config.toml
num_attention_heads = 2
hidden_act = "swiglu"
norm = "rmsnorm"
rope_fraction = 1.0
qk_norm = true
init_std_o = 0.0
init_std_up = 0.0657
beta1 = 0.9
beta2 = 0.95
decay_shape = "sqrt"
train_tokens = 250300000
dataset = "wikipedia_en"
MLP neurons of a small language model. Each row is named by its layer, matrix (gate and up: input weights) and neuron, and shows model dimensions 0-159. Each number is 500 + 40 x the weight over its row's rms, rounded and kept within 0 to 999. Numbers have three digits each. A neuron's up and down rows have the sign that makes its largest values positive.
After each neuron's rows, "fires on" lists the tokens most often at its 100 highest values on Wikipedia text that the model never trained on; "fires in" lists the words (lower case) most often at its 100 highest values on Wikipedia text that the model never trained on.

L7.gate59:575543535447492450612468507536567479498525502553478500554536490428496561420536507503517472457518462463504528573543521452485476499556425471545485508454492460447473527556479456455512503471520527441537511480500537541542417528488523454547507515539537471451478490479471510446397486554465465411545492427545548403450554560486481476534471491490469503460539501421489465498525543497559487564502513460511510535500485521524494512493521530578495447567449519478504535554570529506530491479467528
L7.up59:448491483532557467552535496511525560436454578480489498479529555478525468498519439467477512395546540532531517515451490493418584448503447548458498544520509569504494474460530554536535522529529465511440513510476581517471529476430479464547507509525483506420500505475504439559514487499486477501536536534452523482540470535502452428522548476470501521504528494561480522454539463495481570515575552551450477550430596519497400481527510503502478534546559482459525503508520476472423576579486547
fires on: " U", "U"
fires in: "u", "up", "uae", "utina", "upper", "uk"

L3.gate341:544524506560537500427475523525532459501478446428478464495503478529486535488543480513481484492467469463486493457497480555508509459448515495579508449493539499441479589496539473539467473493539429562605494508513522538495499465471508467490516563501515550495514494477499499479481457572476511574471461500539494421488532511448518492430508506525506596560444455484426516505471586477562434519477454437447602489477447519515462484494533396492507587521464417516499537494592542460510540494497469
L3.up341:494518552494496531467538442456493572557410544511497464480580525498495567502542440494535468463499508459473506434501506518479463469544565562527510469497458469506586559455522518536497559485463481533539532546501531472475498456506497511487491561478457497525458534419467606474515500558525563466518558478516520598505512572564428476570545487472537440452494528505510528548477595462526453482462545484514506473485447507463561451559495480585504465509441534490576516492533497531493525491441538
fires on: " for", "io", "eth", "ael", "h"
fires in: "for", "elizabeth", "mario", "ratio", "michael", "forest"

L4.gate240:539486525491518443529577453465504466521423488470486531586515493495495559499493512493523512508425486525463516434460570480460486493462477366476488471442528595509512585482468486498535569446502467497454503494498503448468471480540538479468452506543508512539452447541495485525511428503500494483475438538530531499504439439523535537484481449544499456528545523513489510553542496469542514505496520609480552516422488451439559472528604463454566528467520528460458510455528465543418525479515441
L4.up240:475518461512578537491542539447542491464497493548513453540449521556467534539507498509440543460428492524461500531476551560508550499471490477556542488444560503487566496501466520573501532543468518442467447501416485480473460503448529409459526555477451494500487459507457534488426519496487489501433514487496579530531444548465512517513503462555460391476417446517526542553492556490487507543491509504490567481494508487544544590488533500408461491556490518498475515469444395430500557534531501
fires on: "g", "ond", " k", "rol", "er", "ind"
fires in: "second", "control", "kg", "arranged", "winner", "argument"

L4.gate362:425530510543557465492570497470514573524524518469496481464467472430523480440466571503531515503553525556545550507488495466496479511515517435456495499459539532487455505467432539415502516502491484465482474470473490505512473481523459441483518580573485518539411491551442544488489564515518513588523536457452557545461513474420506498535479476503489485506506504464494458488577579516497498451509541579495606451461482490517445405535500489489486485440541467508473554543535482595419465455542472
L4.up362:464514471513498478481532553480458495524502478526578456499465509520460514525615517561578551461556491496441456551546496561577509478490491501530525501465468509538490526490492489466507482518467562481515420449441552518515509548483441554523530497535515522507461546586467435484470496472543439478427523512520471476457409424538527534545453407514448469572406481484415468487496540524549460468528435491517533476500508480463528477461488507505569500438505432479488585464447509468483549510506496
fires on: "est", " World"
fires in: "world", "best", "largest", "greatest"

L3.gate251:466549471522488513580473525569497540515510463537534472470533487544479428516527463537503589501493451573538438572492463440568476482515492498480453491505522499540550470482573466518523455509521519580523493469569535413541461495475538498427534549488403501540475482450497485399506441523512486572531518532557572514448530507567543467526449487462519451472498580505510498534528521495506491507527436578542526458542455510516552577467512498523518499487427479466475553507503455450520512513418505
L3.up251:490521470405463539575464520537495433542550534569532399532488565462471537482462542502559505436430489487415513524437467509526491529484431473489475476519503514404467512494479460521511429544525525514525503426533549518501476485473496471416484499447460422562512543467522478498498509543526518477462585501490450460537532518551507441509541486494531526456413535507513558464536463571532537543553493495465504501521464538538488526522491464469596488501512443511518575506520425477537451453490492
fires on: "ail", " was", " September", " June", " is", " July"
fires in: "was", "september", "june", "july", "is", "details"

L7.gate29:524354493463531534530425503472514441534490538458437483535460510516456452518480475527529488494457481504504514438482475431557569540459500527575510477495487482415544515499474540503533455458452522539500500468538500584502475479407549479497518483523488523514496518473547514498474496510495478436495468545568456481573522420480539574443498497408551467463466463543478542546414532533481483514574558533559511530480485542506520469449448523491524473463431516416460512456523482544493548457486511
L7.up29:431463505522477509537513433478473551443521471500432518532446495436430556468512529547493508536423444518529514461522457508545527478484532455482543549471478545473454498481433491466530425502534493587523428497460530464511480512485505445396528581531483495499578519499485495425470531457480488491530508498447503461505521536494463474567430457536487529474535534428470518555474452519487463485475490479574500561533511558470496566445485509463508457475422449457493557571467551497553411460465533
fires on: " during", " about", " after", " before", " than"
fires in: "during", "about", "after", "before", "than"

L5.gate325:516456468541488480552509519492532449503583447477519486477518447556579485498420525509481503513399519525408522475540470506598561519491488535524458457462555412485517481480531452459468532504556552595544451514510471587442494458536485489372470515452526563526454463415507520478538439481496477525570502527532460497478444507540482512510491510452539482492528532463511468539522525525521474483484406447476485473505473480492444483458531486543528505492560537460563450527492483491513473515516569
L5.up325:481533503496461479546462514528460420551482543467500453543574517547447455526545491447535541514547571481546472515455535534458494477463562487503494475450458512520581451549522457513530495444454481546396460525521457507489503534519429450524473578520498502527500472523503462430499531533454474503462465550548521515521521545520560563444570438488432516575437490537520475555508524579515505503520463508476464452495523426510510462425505585565517568452534464496520526574508507493463442484470471
fires on: " and", " as", " part", " or", "oman", "an"
fires in: "and", "as", "or", "spanish", "part"

L9.gate278:470494503438539501533432454517482474482468474493517456568494480522508467463421541468523445525509486583472559467519471445470545427558509480554576472522458527552480551385506491505487514493483447518509513460514539437546525513484465463436503579450434442485484514454456529452489416503540513465579593490478500483515520433517491475438541481514497516527486536558448549498436443539528507511511532486477507465518527509515507409584507482493519519565423454537464584439504502498499514456488534
L9.up278:482517490476468530465531480486422506466595478554451573522478499469548464508477477513542465528512522552548500465465509504446515528515487537492482502577527542480450494468474536516445562488476586579455461526504621507510558463510570507492567506540503558591497448452479498479464539540533573537501496494503493443432531523484440578474488543541483478488555517455496502461531436511437473556479556547542542448441552514534544511411536580528537505478510463490512462537485491526530504512481423
fires on: " be", "B", "ong", "th", "R"
fires in: "be", "isbn", "among", "although", "isr"

L9.gate327:531505471450466503537510544448458504521502584511518456534507512503467497467497516539430497424445495489481551512464509507486422489502492548598496432446480416569481562498440471543460465536468537597495552470527538447431495473524485491600457458522531475534492516523493510481477507521507547511554446516468414441482549484472484534536511556433441566537445463552492485543438524433524490483463462491458538511516490530469558484489506500537404484460519518497545457529560504510431449476542436
L9.up327:445490511477449418535501508457514470540531515481491470505558564483500493554539482518494492554436447560421477496494479486451461531468519472479528464479518570580488515533488460560486550511528529474459444504453542473473521500538555477506505442468454560514548535523537577476475524462544519473521454528449592482430565517491490519555471504505433566510520567548529559551495526495513450482429462530551474524543481460489544578514526483456563467596446439496520516486495448548572456497418539
fires on: " for", " For"
fires in: "for", "force"

L4.gate326:488492443458533502524462495490429485545496538499435517537479523463474430405508558526518484435537515557485497500482505497501530437454551545527577433480524520474422469525568470510517507489528413452522550453504501500446517490477537572524534457567514579488408428519515529513394507544499492489567554508463466509488457474496415412521504472556462504436444550550561495525485482464452525514493470528438549511504412567435475488498527456521503503515549500467539488488513459503506513550505516
L4.up326:446549484538490493484523522514524465448489552525504484510538459489522460482545486560532478479514500501496554514487472445504558550446541503489547493488464563469433504558393470534527523419612453402432515547477496512608534458534432451514523521440532492529481474492496523473528488481480499443536452535469497522550508475467547468494476429543516521478523508482440526443470499499441497510457457481535510564441542394516437498525477500541543472523582467547468572435510463511527463491548554
fires on: "or", " game", "er", " player", "it", "ment"
fires in: "director", "actor", "game", "player", "runner", "producer"

L7.gate376:517509477503469501470495506496490454447524466498452534440470419474514503450405477514510502518493486506475509508492462492549463505544438497477546472488536515454473492436495523461422505512547422499443434446545499502547511477559514461442500510517489486535494583486508541460517412526480464495521511416490546439532512419537450409496469518439559503487472528483433517515580487440510524472444553603575485523529550517629509461501523541557458518478516488508459495522492544511515423460560537
L7.up376:611538508464463487419525532568494510522499493564407580520510492506520463433493524549558525520470514513446535519512478491486501528494452502442484501469446513459457473451544460531534467524473536527502500506567534516522512500521498464470491576496543476489511490500492522416467472431511512498415465460483531511458488505496491502405496535514457500545490540534529558422452627415421526528468525447457515478479429509535495538483455522439517545459416581469470495487544428515518462470515506
fires on: "elf", " they", " This", "on", " They", "in"
fires in: "they", "this", "self", "himself", "response"

L5.gate232:441492534535506500441483500573517526492505493466435536500514436503475463392465472491545482463534493473551529450472428516405480504504519514476515479445576505448485477531498494490499489481481504487517543521544466438484438490532478490472536539494448452506557534495537557549454475481443475477488473514546481543530504544523573480468389524546547498472532439447483445502592423457552475483479441514519464541447504479483468482546565558534423523427460533422559517483493546537544465488438442
L5.up232:412506470507490502427507506465499465475532480471498456488529459403460502502575470539476484475487506512509512485483540549483507551491537541499474565383545484518511558551464547463506454542529474523576536552433518481460509475513479408432581538495472456564486476532492437514489493479445445485496424471480455540451456413504481496483441522509529520477508495474521492529429479447554422518469555527513401503495500384441497499506565529459541516496526520484458510527487453488473504562449487
fires on: "0", "ly"
fires in: "0", "03", "04", "07", "63076"

L4.gate411:515534461427541509561501530532548515501507488442510447563428471539534547389524502456543470467470501457543503452528515436502522438509549529441524532475498496506483560506434535513431456496446486530534477430494478502519489510467450447518439504570577529493437566461463477522440513460469531555486533476581532534463491507535472440551569445533515510480493514471466512481530503532521557570522506490414549488567541420551463498538560489511545551493547447491548507480460524510518470478452427
L4.up411:464465468421468512496452560461521582437437537550464494522472529439476498468409488476527464451451516488507474555506540465537586429515528530490467536478511530536543566481470493464577520494519501469487449512523490515479481448430405501550524495496447439520484495552524502472514507524572553550504497526502513457533541423525521404558476466504446568476547435465482516471457507560545497494476496456437451493518564436519429458445506512479502549479495575527530529577541532521462470510514487
fires on: " World", " Championship", "ov", " Nov", " world"
fires in: "world", "championships", "championship", "soviet"

L7.gate255:459485459502555462506543535538427491588509415468483540579578513507542514549519494501527496475477483525450503506605454492496503510442460510487507506507484501534577528487493512523520441532501528531526535459479450473502560535587396543533470425545481456496473442523488455514551508554529517485515442485505427506529415509431425492533452487520442535465416525518488513573436504476442469508566515478498530464496441469510490464516600523495514474481463430487499544501481495566460437474497505
L7.up255:495483432483441509513466600488520508462536490550517426529512513533543492535455531599466536505522474540563466496521440533481491480488533490511575528474453522505488491488427494549481477591471523443450531521506522478454536506495493528488557485476457561475473441452508502485513489472536549519472497501452438460545580546523468542510545583502480510519526502497493476422501475451541485507533595423448459543475499552503539538540526571515450507504508519381483408398487499548464527456463482
fires on: " The", " Wh", "D", " Year"
fires in: "the", "dst"

L5.gate131:547453429488540472482543536433536426427545498523528519539479469503491507540544498473491477513490532550449591496453514532447440481479472519515501541505402534536452491458490537501526550457508434558528505447485467489511523498571459451506491455558556494526510481596542431551476523520504435479477448542478475549485415513392534427470534506471514469489500488539439526495506518487509432468469526445539499440462528526442472431510529531535511487475451569522510480434429483532490483568523557
L5.up131:449551473490480510487510490522495484563538511523569484463422470431422591524504539523492523421516449464540456529469487483577538485502485447453495522537498452555484448510502473505451447549455547464444481467528412506486557472478561449535516486502493449460531466533440495577514509494539498463460515462459473563513523439524548505526494498531523482482465435482503498511563413489470495533474594466481557456495545585497543464527494427437482540545476458523487535535564515449450576469454459
fires on: " new", "ire", " long", "ain", "ality"
fires in: "new", "long", "news", "municipality", "newspaper", "entering"

L3.gate408:491521495482516491471486538448435528486476446535543513535482545549490461467485552516542492552491531480509437475493458481521612560547512520551488504483518486557550492428444413514404454478497514472460488517515570500539517442439485549503543426450511541526470455514515443449541466532423542414493497474525534531537492525464472451476458470537534585557493548569512482501481504584544497531473481562484469485548456469530449508482576547495501495564553447480504447442476591497458503492491462
L3.up408:478523506484547489539446579539535471503575486514505507490560532465431544516509500556498509422460521584549470515442550497535519494462514449483528545462451511546438412491531529570448466561531489523546458571536546450535553526462474465452491547516459521524515492562518438506486501532538506485516585498576432564491503501461502481524495557504442485459480526516485461504526535539518542505493476472473481497473483428509461425493525529478464436535572550513498541513463551492388554593456529
fires on: " Comm", " it", " appro", "as", "un"
fires in: "it", "community", "approximately", "commission", "brunswick", "committee"

L3.gate141:501423579469503423501532451523532528520498564549469432440546416536514589479516537514497482565420524503526520566517559517530539521475538504495456385556473544485468515539487503531506517480480492491448566523530460526504465451531515463510522484443522497558481490509535449481462478440495424564494467462553517503557461455424517434460478503527519479442458509509510486490464485479593459538514454548576533509496488555499470464506458494444434477511561537553508457482481520433555481478463447
L3.up141:541486552492453512459509548575511574564504476521580451439587569511523524504526555505482509520530613472490460451464520512455546497580516494535537490487452476526517475430457552502605470520481504515525576491528500480491458579561474512485551517521416556475476470468540510487462527537505404494532490453514448506516500461534528488583534576512537472472520557467428517464539458516476456547550514577500484521531547496475533425493523519536529514466522458508452454538487507544516509542503543
fires on: "ar", "ather", "ate", "ife", "ward", " men"
fires in: "private", "father", "wife", "forward", "men", "died"

L3.gate165:505483460529489468489479551457558551556494522539473511527540507534558456478546524451495472448473469438489469609488490510536516563499485499492498478506492522482447490493509460491484459440548475480495412470546490498449518451453480473555484440477511469554520527518478514446458480440500555465540523496479559512555501543480533533521448457499477467433515516540560497531483508470461538548575410561411516506435449428442464452528527416424557521484508613471517487577561483479504470460561514
L3.up165:526463471556541447476490548474453555513514425517514530464402546481517424515455549477515546546504457475465449511508470475551497456454443415530568473573548511546510427499487497531581487510507506478444479538465522468482418455460533501484502525567455450446488459447529564542539467486548516504468524509555432479564528465502496455535522528520558488361523517497536511477521492502586496501549511551438481539477521531492451492461507536465461509513541518489465498523477534589503438487528537
fires on: " season", " event", "oup", " station", "ection"
fires in: "season", "group", "station", "event", "section"

L3.gate331:553574459476470548532405449463513468551480489472535518508472441485506513437431517549441494425472547470586561555558523520545469483512514447495484465474497475432508512470505511519434565516484471541538570502557518442539469448619514425533417483479518508501551432492513537438534459496455486510438472432491482513548479577494449518475508525500515497508475480474507529475494495529457545505528517516493593501469447521518456468506456508455548516500539451465509579538549506442497449531555530
L3.up331:560502421531412514505538547535477504481626542458537533535532516535497450546477528553536575467464442520473527478526492496486521445420493422536474441502531598433468499546442509473480491498472485519494511510517541410574587521489453489544539483476498469479490505482467490458525502496451503524474533497555486535543532488430459521523497442475519506506519541483522454545530472505518541516431495501532475523465484567538513534414490480521494408428397457463446520552470496474532514466538538
fires on: "ic", "ten", " San", "aged", "ices", " Mo"
fires in: "written", "services", "aged", "historic", "san", "justice"

L5.gate269:573485454522463495515493541524515491486510461466432475563550498437491538511493468518510452440490527470526469529555546414489500484518501527456468457463502484438508465550544417525515490471520464571425539538509554517518532468503527528507549454530467459457459559524480444483436531523440454533425504407520503495541443562381549467468478494546496473531503470561537390545506487469552547521526501477516489500496495442524492472430516581531514482539466405574455512495499550483537486521515537
L5.up269:457516527551485530516498501494485472487518448507453464471466531440517533561492422546505591448524469486550497475593485518533511576480480451518506471582426507433496475517569473536506539562477439559527549475507515530416467504441447481535518506521517512481532567541505528488476486480521490560447502501474495473429493503542497593482486447455474578592441454440484466494487605462568479573553466504567539446503530441514475514533546547495524524479473457503487510483452548522490461461482515
fires on: " been", " was", " be", "lo", "ained"
fires in: "been", "was", "be", "remained"

L3.gate129:528473528462498412505537596445508512502511566593537539514474489511558466516547547501495480510506506492514507532484518497545525513432512448515462404513557537558582484540466380483536462458550506504481469538469472513543509509527434497516485494395499506497541543454457459454557450580489532525523493447558509446495483506568485533474497502490479536436463480584444527534467492537516491477435487593512541518483512409480498464440488563562507562529518464538534507532473474518529514474539489
L3.up129:539467530498437427502517466563569430460478439511507492488450560615463481454488470528520517542473488470524513513524524572480504472472502553479489452456455533526520518566494574531443502532531470469562516517492534416543539475495536475429455546490523497517502447539483536531466474460481517503540482558512452581517591523523493504460510519526470529494492478524472500566476545520451406495567464549443523434531552544502513481449539504477503471445533520477596389461516487491433488522487445
fires on: " which", " that"
fires in: "which", "that"

L5.gate360:403423475471498456614441487493466493483476466496454519532522550491540510546490441528548406500451504432438493507532474459512541534506564579520495503436569507450493491462462532531439525468476538540516474493548452542529435406450495482474542453492497528526543547506495503500539407449444533424491465496484493507477525477502442539459427456486455529443517509468440484490470491541489551520426497523443548490484479479493487516601555536518505487437519474477466477538548456480520530497509442
L5.up360:516553543527542495585455488522492481544483574427524463439575528553477591555505526500483522440544537543499523515474477451441483461535452490504513497463467515483469469501494522488544482493517493473542351483505529552540458467479489488435463502475626507474579488525504538495543512472556469482503456498490481497578488473469531518474515563465457489482417484494443490479443486457544508549486498566576497551412535482501474511536463567529567519467479533493509545507525550491428502559517526
fires on: " over", "ver", "ron", "over", "arl"
fires in: "over", "average", "ever", "front", "earlier"

L5.gate143:510472422537428502522451516550506480483466522502419486491581517547557498535504476566506549530573501505526513464493518533508503531469469514471498510537534552546520459529501596544528486444504430523476492473571568469509462494518499394512432488423537567575445497496569530493448532467539462548506553404531483532537496431525489511534387534499508573517482533486542464588514500474483508497502559457478451466502480483571502528488545466521530476515606479476479508534492519541529493532523497
L5.up143:545488595545439548552433436557505417494510466515426510478475605448585490526517507515516451497460464475561492479513487528492524537564472483483466484440423549469472541512482524552567478558473540534518528515509466477473465543471509496506482547433542531495500549508524519412540537461466429425534525464501427453507487487439536480464487464606505533554568461479470496478472473469523513536520498526544524508505496416550472549551531515567544508530490480498481466494472468556528476428519498
fires on: " was", " as", " being"
fires in: "was", "as", "being"

L4.gate159:485499574540475457557450457452509454479434540540418468564481403535561544486453478519521540514479536440515511417453482582429504470480470557575488533469491477500507414491551543460480540453470549465527467479439453467514442542495553489511494465559483571481527524487446498504535506510485522518417537514518519456525500525522530570497537508455540512489533535498469435537458450463569458431502474543489538438481503540480443515575510509502456522485524505569549541453539487459465498477434476
L4.up159:528516507426474459534527482452449514430524497525506538467492490543420473583570523557449462469520567489539479554507536497477524474582487464561446512456483555498500411467483464559491526469517528529538553482477542508496484482495476527430440540521516497494482496533558551543550540576434455485476521533420508525474485469531588542527487463457505535470514537593498503514454461474504442498467475444510501471545540456441500483513567432504546534604570472537453448492539492472478516465538451
fires on: " over", "un", "ak", "ver", "up"
fires in: "over", "funk", "situated"

L5.gate45:483521508427528471529508449564506555499522482498486590566499467510453494440513521509540532501551506533474558456453477457445495525473470535508456424500512473472469556532532514431509568442509558558596486408460538522554476512486483488486437395533502516540482544501537473463503480504493565481473547491475411543496473561444493543488475467561455475531483507546451490490481430434473481497509406602462524524453499465498482555476466461474514505562474432539540554529482537550498460524491488
L5.up45:473446544524487514479511419511536555458451573553454470486465499512469455546519556522480533469488505436480430458534464498440480493435472567505534509414510428451486512535502560521475514454553445528469379435492487456586511513495454496542566553426509506529537487490511539505532476473523462511512509452462524497510444442460485538484449557478454481492553558523473499437563473522481443472543440504541461530527471527517433535585537538513540519549451458534485536581510541496450472487510517
fires on: " over", "st", "ig", "ver", "ast", "ong"
fires in: "over", "highest", "higher", "hong", "broadcasting", "under"

L7.gate218:471504573488462471506554579481479434451511581473492489470572486502473511490485485542514443522500514521433551522479454531480449442479543461519512454515413519471493486489502514405495537479518445521499423510561492474539536489467482530491494448448471484540415503467526469540482483427452448559502456473554451459491522560531400494461467486493446468577522500508450488532471453486549511520443403571500488557577517522442556484541542484547572520436510519442536440507482486540494463513510503
L7.up218:492543488511486491518414544569530438531513558475485473454528454534479519513485414507520475543512515575450438592607470529502496410479485538489567533476484519426536513458474493475552553545456486536486549515488564515426477480462526507545487546453517546514440500452481513553502569497450463469492430518522486440448519502551465546471476565482517533493498533543496501569454524500474506524528463492415426461512507561450494550480457468480504450481535459556453538496582478493472492457556547
fires on: " which", " act", " Act", " would", " appear", " Aust"
fires in: "which", "actor", "would", "act", "directed"

L3.gate79:532521462537495452487454498466546490513527488521472495524576492512412528548536488486522498480576511465499509512505540547536455550498441507507525434456556460475509406507513476462467567558506530507490460513535542423455473511567432462482495549476560556460515498524458431456518454571412510505539572484561545494434494510524454475524506496480548482467457524460472436458490473497423445503460449499560609502443481525524536529524448508518475480453410518486541446537527481520448469428554508
L3.up79:507521502536466539431502456552540410498550473458425512497524493489535523491569402511485404510542515458479475510470508536462516505550521510477532510501417535569530450574530503517523474476565422565533550475439488481560528479493459528456548466484470505500450506513501513463525542455457530523505527511510512554505537524431474480482421462549556583485523475467583457501494551447517496514515517494414515403495515539499552473434508504520441560503542487516515569528468463478486532397472496
fires on: " they", " we", "ou", "imes", " We", "les"
fires in: "they", "you", "times", "we", "singles", "gable"

L3.gate102:514482420473505490572440441514499485496436418552529482450537505486493478545511447464553479536406421437472479425472556461525501490493538478505490465477520495510458528460511567559498539453517435554461480467498497433441505463509564425485483519515469477507436439473486500501500546511476489551483530482509484530569533542549466444527581474526475525510489455528491535535544477535493503461545521508478513495516500501577549416531530474508533588499549418472498578573431465482478468534426552
L3.up102:530492458460475545436471478528503536413462500476498468465496475529521468487538463531476438520576495538459411525468517452483431410404479455514506477425530479563517423464492523546537528536428532543453457547564436510525503500461536462459508493448467475445506519526467482497386464591456471468585505559514494499461475505459484534436517444446497520501476501509453492442487556484538520504456533493499521436524529504567484486524512467525540463554456527420456482512498513440558492499472521
fires on: " On", "On", "ased", "ost", "uring", "ate"
fires in: "on", "released", "lost", "during", "date", "closed"

L3.gate31:499498586541409529557485474429464510483434448502506525518582518507516528504456547473509465484493442524532463460513447490501535562502489475524457475554491462516503507498438444522530570456535519537478526477481471478477529483524560561445483512507505535470566547474542481492446448460409514518524510516518521465508494440551491504505440543526475532436443545388486519533529470524467438450568493494514535511530436595558502494482519531591517567474534509421536502466538449556516413467544510
L3.up31:430494435510451495461505544513475489487501427437550535517417488474480504495518527531454520518427526530512555484524579526514468508452458471583566522586502447495540501486483487554512540518473539492542548449434519565532490461492516454489403551488476464543533581445580546459517473515522495473545519563545460490567489465517434522565443499507450450467540522469477477504544542543447482436498475467522469522453517542507541475505433514537482535476522532448567562519474470479542575496445446
fires on: " as", " after", "ish"
fires in: "as", "after"

L5.gate117:504521428464566471547516565557467461463500428463494529545496558494534530466473513499538424443461496526476512462537497455515549536492600506552564484492498431484527416492560523509483480532497539529448456419520482466497506423544482469411478467484527405526463452435497462537455542572507492444539455454491542452502439429485472473460549482470539458428515500479461497523480497482465466487457558488474522491552494489458483526549445513528524529504527497498590524498532461557496449490501595
L5.up117:440435512474530429515481534503445524481543476537570470550515490565530476446582507541520505455496548536448490483513506531435498489481445493594440529468542552500529449493559544470443503499480508544510508482466433511524494475486521548479479497493471466506522514488557524474481424497546398496471454486504542495589523504540503445490521462511526598550452423430526480570574499444521507513519476507399521483490512495465469435473530569469506551475513567507502419504450482476422524472518444
fires on: " each", "c", "very", " any", " same", "uch"
fires in: "each", "same", "any", "much", "everything"

L5.gate150:492429521531487448543493499542483491476506497486608516538473518450490567526469479544498502553471492480507528435534503516532518591468521525473587500444429506495571474559495561530518477512496469506564440464473409575527482528476480502543540436457490550530434511462499533463437558476451509462541503570517499463495596511465546552513550516437489529527465487470481469460545526413479490487494539560426495447520581464509550468466540502521475553521542433506494487492446584524495543510460527
L5.up150:593483529491576521531604506502491529452455445453528527489468461463533511532422525507572498479557486557477471542514451526474502523557461511454482489554481471567493568572534463503579439479528552486564508478516568451493491482522509466510505492494510468475560440463566547488525446525536491494495471449487433468492464531487495510585513540547532517544427501450446516488519487497496456482508549446541514509562472495440568532529521549520518505531466442524501426520582578467578543438481492
fires on: "e", " Indian", "ific", "ant", "ish", "ung"
fires in: "chinese", "indian", "pacific", "danish", "western", "indiana"

L5.gate18:444480501479473503524481422539554528457531521433489450518509482565564545559485493489555551579459555451488543465565514501461506530513505554518562456516527479482468509526504497499523504563473558526479400471509517454501462489473514588492523442496523513497508507477508427548531438526524556521449511534430562545456464567520466467444522530467438513522398478458500534534540482459525567547514459503486524530509521542446522539496538466533467440509430546526593509424502533460516464517474593
L5.up18:515469473572478506554508471497538493474524491475452514461515501502462519503522509476495525472495489492548575560502604463559422451500449495477427420445584519492467497505469501447478474507553456474631477573540488529525501461489514521492522529474469540565490499486553545528522543581474517486590566560483516547516509497461474401556487586538452539575413474538449525512511447469526478532508468442475503483517484441508484542470538468516490477471505500529572483487438546471477524542542500
fires on: " I", "I"
fires in: "i", "isbn", "illinois", "its", "it", "iftikhar"

L3.gate235:457482490520521540465532498508509498507474512461453498573446493538446418588470541530558470481442451515495467475518510554568484492529456514572556465513442488495473545477491556563512437455564538479511563555512527451449472488508482493521492583458498585530490485437510469475489474534528481500528509542469407465496574533480496471587452518491524457567586445542508498480543526496535423561530452490431508501432494518540460426454516484492479573507436486486465562437447532473493501517500483
L3.up235:480530498533526512519534518485540480478522525475513517515531462569533515562569478510515579446493576577504523526592507524534513457482488517553559556512487537488469467423474475461564513518524486532531561477499546447520462549553530539486468459539482519507466517446498545422527526457523573579493543532528472459492534455483493569457499593452498506568452453467447483507454537547569468529514489513516446445456432464545511429491546551513496594405482465538456441435497489490496533498493487
fires on: " Bl", " bl", " bec", " kn", "J"
fires in: "black", "block", "blue", "become", "becomes", "know"

L3.gate264:453446522428502552508562591509489517579520498470540526544531525556533489494548569533471523497407466487448533533568472494514535550505449522444558520564454471515481503454499503450513477529505468489460494463506507502431486428496489475461530458486489440466448508445507511486425524473547510503465561441472471538463459565466507499591523563464526561469434499486512491495538507475516561515448503475518538561499559524440476433489550515567596503507489468464584489438456484526413465494482475
L3.up264:479486574541406537506509486530458479482445583430494475520487467481494521462484520514514523559440552548490403518525418492451463426430501493465448513490459477549515527401478548509520537549526506572463525462513541432492563514531513534463523457511482497509490553467521448551442512457487541438446455507472486485483482444457461407452533529532510502531511467508489436532580430455567500480501538500515468489519497564487505492527520541514549520540523509551514392460466432529467471530520541
fires on: " New", " new", " develop", " sub", "ub", "uc"
fires in: "new", "development", "news", "newport"